Part of a small language model's weights.
Size: 10 layers, width 384, 3 heads of 128 (1 for keys and values), MLP 768 SwiGLU, vocabulary 3990, 15.9M parameters.
Training: 621M tokens, 4738 steps.
MLP neurons of a small language model. Each row is named by its layer, matrix (gate and up: input weights) and neuron, and shows model dimensions 96-191. Each number is 128 + 24 x the weight over its row's rms, rounded and kept within 0 to 255. Numbers have three digits each. A neuron's up and down rows have the sign that makes its largest values positive.
Before each neuron's rows, "fires in" lists the words (lower case) most often at its 100 highest values on Wikipedia text that the model never trained on. A number after a token or word is its count.

fires in: "record" 15, "recording" 10, "career" 9, "railroad" 7, "daily" 5, "state" 5
L4.gate728:152142117124109135118132132101123097116124101077065101087166064123163164120099145132129085155137128155106132080104110084148153145130175134157141141157129095164106104091119091168165129148155098112152081135155129134149107201147139119123130144115101115123139169110145140143116109140163140098
L4.up728:119139160120138104138141122121145171141170193067108134083138129122163155157111131139126105136119100134122132127137069142121126101104128136138152151152136150122175103114121106134123119094137119124155139144160079140122159121159179101154146149118137132146105118168133147118191143106070128116

fires in: "from" 70, "were" 12, "median" 5, "those" 4
L3.gate142:115145119127131106124116147138111137160171094111175159130136149143137158103158096137119073162168072126098116096138110123112130148130147125124132089144124118140101046154050132109139127137088130125165143134092178088061132114084099158104114116120103135137124098127153126115111184154100143154
L3.up142:165125136155153122115122133131128097112128117129090118110124104133143108088185113125155159119122077147133122102136110132106091089171143135087121103089144102154145111120113130119139118125146140118144150084152167128099099149103108162083122135098137143139092115136165102123137145162079116157

fires in: "votes" 17, "hold" 11, "left" 9, "gave" 7, "took" 7, "give" 6
L4.gate763:158095135117157107106150125153138171133162134075155142122119134123185163098140119115167107167094090121119146093080106128090109134114135131114135124100150101140106085105082093159133105137171135120122142138139109134140098104107161113076083107091174102119100089165081155117129165103074139082
L4.up763:133139126163114144118104158152106099117105139116141121111122130139120132149167099124134136133094129123105148084101161137107145142119126117111100124079168128135170138129140118167177148131143166109136197162097156095166152099141125123115116064124171111114142192153106131159138145089137122141

fires in: "most" 27, "main" 7, "mostly" 5, "other" 5, "year" 5, "later" 5
L4.gate637:165128140130145098142071127169188123115137130129150144099133116117101154144109136148163124114117120127107105117117117144097109095137131167142146145153113135174172114128121118101139130113119140182136114125168126154141157135130193122105106118137125130117121105121136129139102102101142122128
L4.up637:131130086150090112113158104111129105182134103119157155152182093156139124113142153086109106113161143111129131132142107133160093164143120141065106119165127156145101144134143136147127155140114125132118097158123145121112119131137121116130133108104162135119145159170131114183094139105079112111

fires in: "to" 60, "help" 8, "helped" 4, "elizabeth" 4
L7.gate46:125125102141161112147087122123177104106132156138141101113131193106116155132150084171155124133144140181170144152085118153106133145145142147111137135071150096127149138141173089113136156140150100154110079145105148089114158154111085104136175164123146100102088128161118093102174130157111148120
L7.up46:095107113161113166104138149111074099090137118127169132159154107131119155122122096142126152126087120095106175176117120120091152128166129103143094127121142095143116163150141142139137105107123128118087145128137105152128122170134115150135137113127156069110122089141126123145117154157130117182

fires in: "father" 20, "son" 14, "husband" 11, "mother" 9, "brother" 8
L4.gate166:128122128114123111084095136137119166168118140139121107145143129119134099146157113201161084113109100117147100091123125134128142147116106117099100110145141116130159146172110096155135167113125107157164090118094129122135140087122141123120127114134133133170148111170127105073108127155142104117
L4.up166:139139118131120165087130140138110094130150146150158143136137128183104141144105101134144075123131135124137133118123169114142121115067125120141100134184112153147144153097127133150102118146135116096091137127122122107122126111131114136142144094184109152167142119136098066132108199140133142122

fires in: "red" 13, "black" 10, "blue" 8, "green" 8, "małachowski" 8, "raed" 6
L4.gate247:132107153139135122093143118147125127137174089175126144077138141115129171131129147119144120138155127147169133106117157102158106144123150140091140099162158155141102168181120118119124122127101117106091100145116128133148094098106114153098113086139117108156111117127124103143138140151151149150
L4.up247:163121150120146094133165096119093114139161114121137117123133110142104121131127086100121100087158132139110174124167082111100136123156144059088129167138134111114115134152103142144175112139127143146108110107135142155133142109085168136117096140089110127130142130133142095121123147154137135147

fires in: "high" 15, "public" 11, "main" 9, "primary" 7, "central" 7, "secondary" 7
L3.gate459:118160121096135147124155122127119096145121085131159082080097128103187134122104115139147139099157115125066144121136100147134148136110108143159128112140145118135110119134132158119158135139124100139138109137118121163149157150114096156166105130132143114141147177139126075129120131123130148137
L3.up459:128178122143102140092164134141066156132133151104152103136082131107103098129139152131098143113106114158092154142137158119077130173101124091163105150116134091140165105127126151126141171144135163183141132176142121139131115182052132144147121156114126125092168164127118133126096107121127124133

fires in: "season" 19, "years" 13, "career" 8, "year" 6, "century" 5, "weeks" 5
L4.gate256:126158148137143126121097087166134129103104164104090140156147132137114100106099134089128153177120102132152127117111174126091144129123151129122098133117146127161076140116079131162134096145123114089088091152121115106092115122095110149133164092118105168178115150168171160139165117092140136108
L4.up256:116165088125136117082124152120128149134122139128147142165102185146102120094116131112116104133097123103121123177116110106143119099142151131125139137107119105099151098125143134136163144122145151157167128124141121071126134130149094153119139118149088113086122168129076110119110155129164114164

fires in: "us" 23, "usa" 10, "uk" 10, "dvd" 8, "director" 4, "cd" 4
L3.gate476:122126136173123086109121110163119149117165108095118114145114145147130146146144187146133145104138146131108102128158099089156073185098137118107206130108108102148156122128148175130177127163145160127119138132149149132149168120107124125099134135132148166093150135131164173120089074169113134095
L3.up476:172134152098129128111121128155140141186099065116085085144159146155090157115131133116095092097082124132157124083145088139114133115108107141156127131134148092170098128150118127137152154128083138122124152139139120109126149173105096097146112134110128153141134139094149112149139125100150148151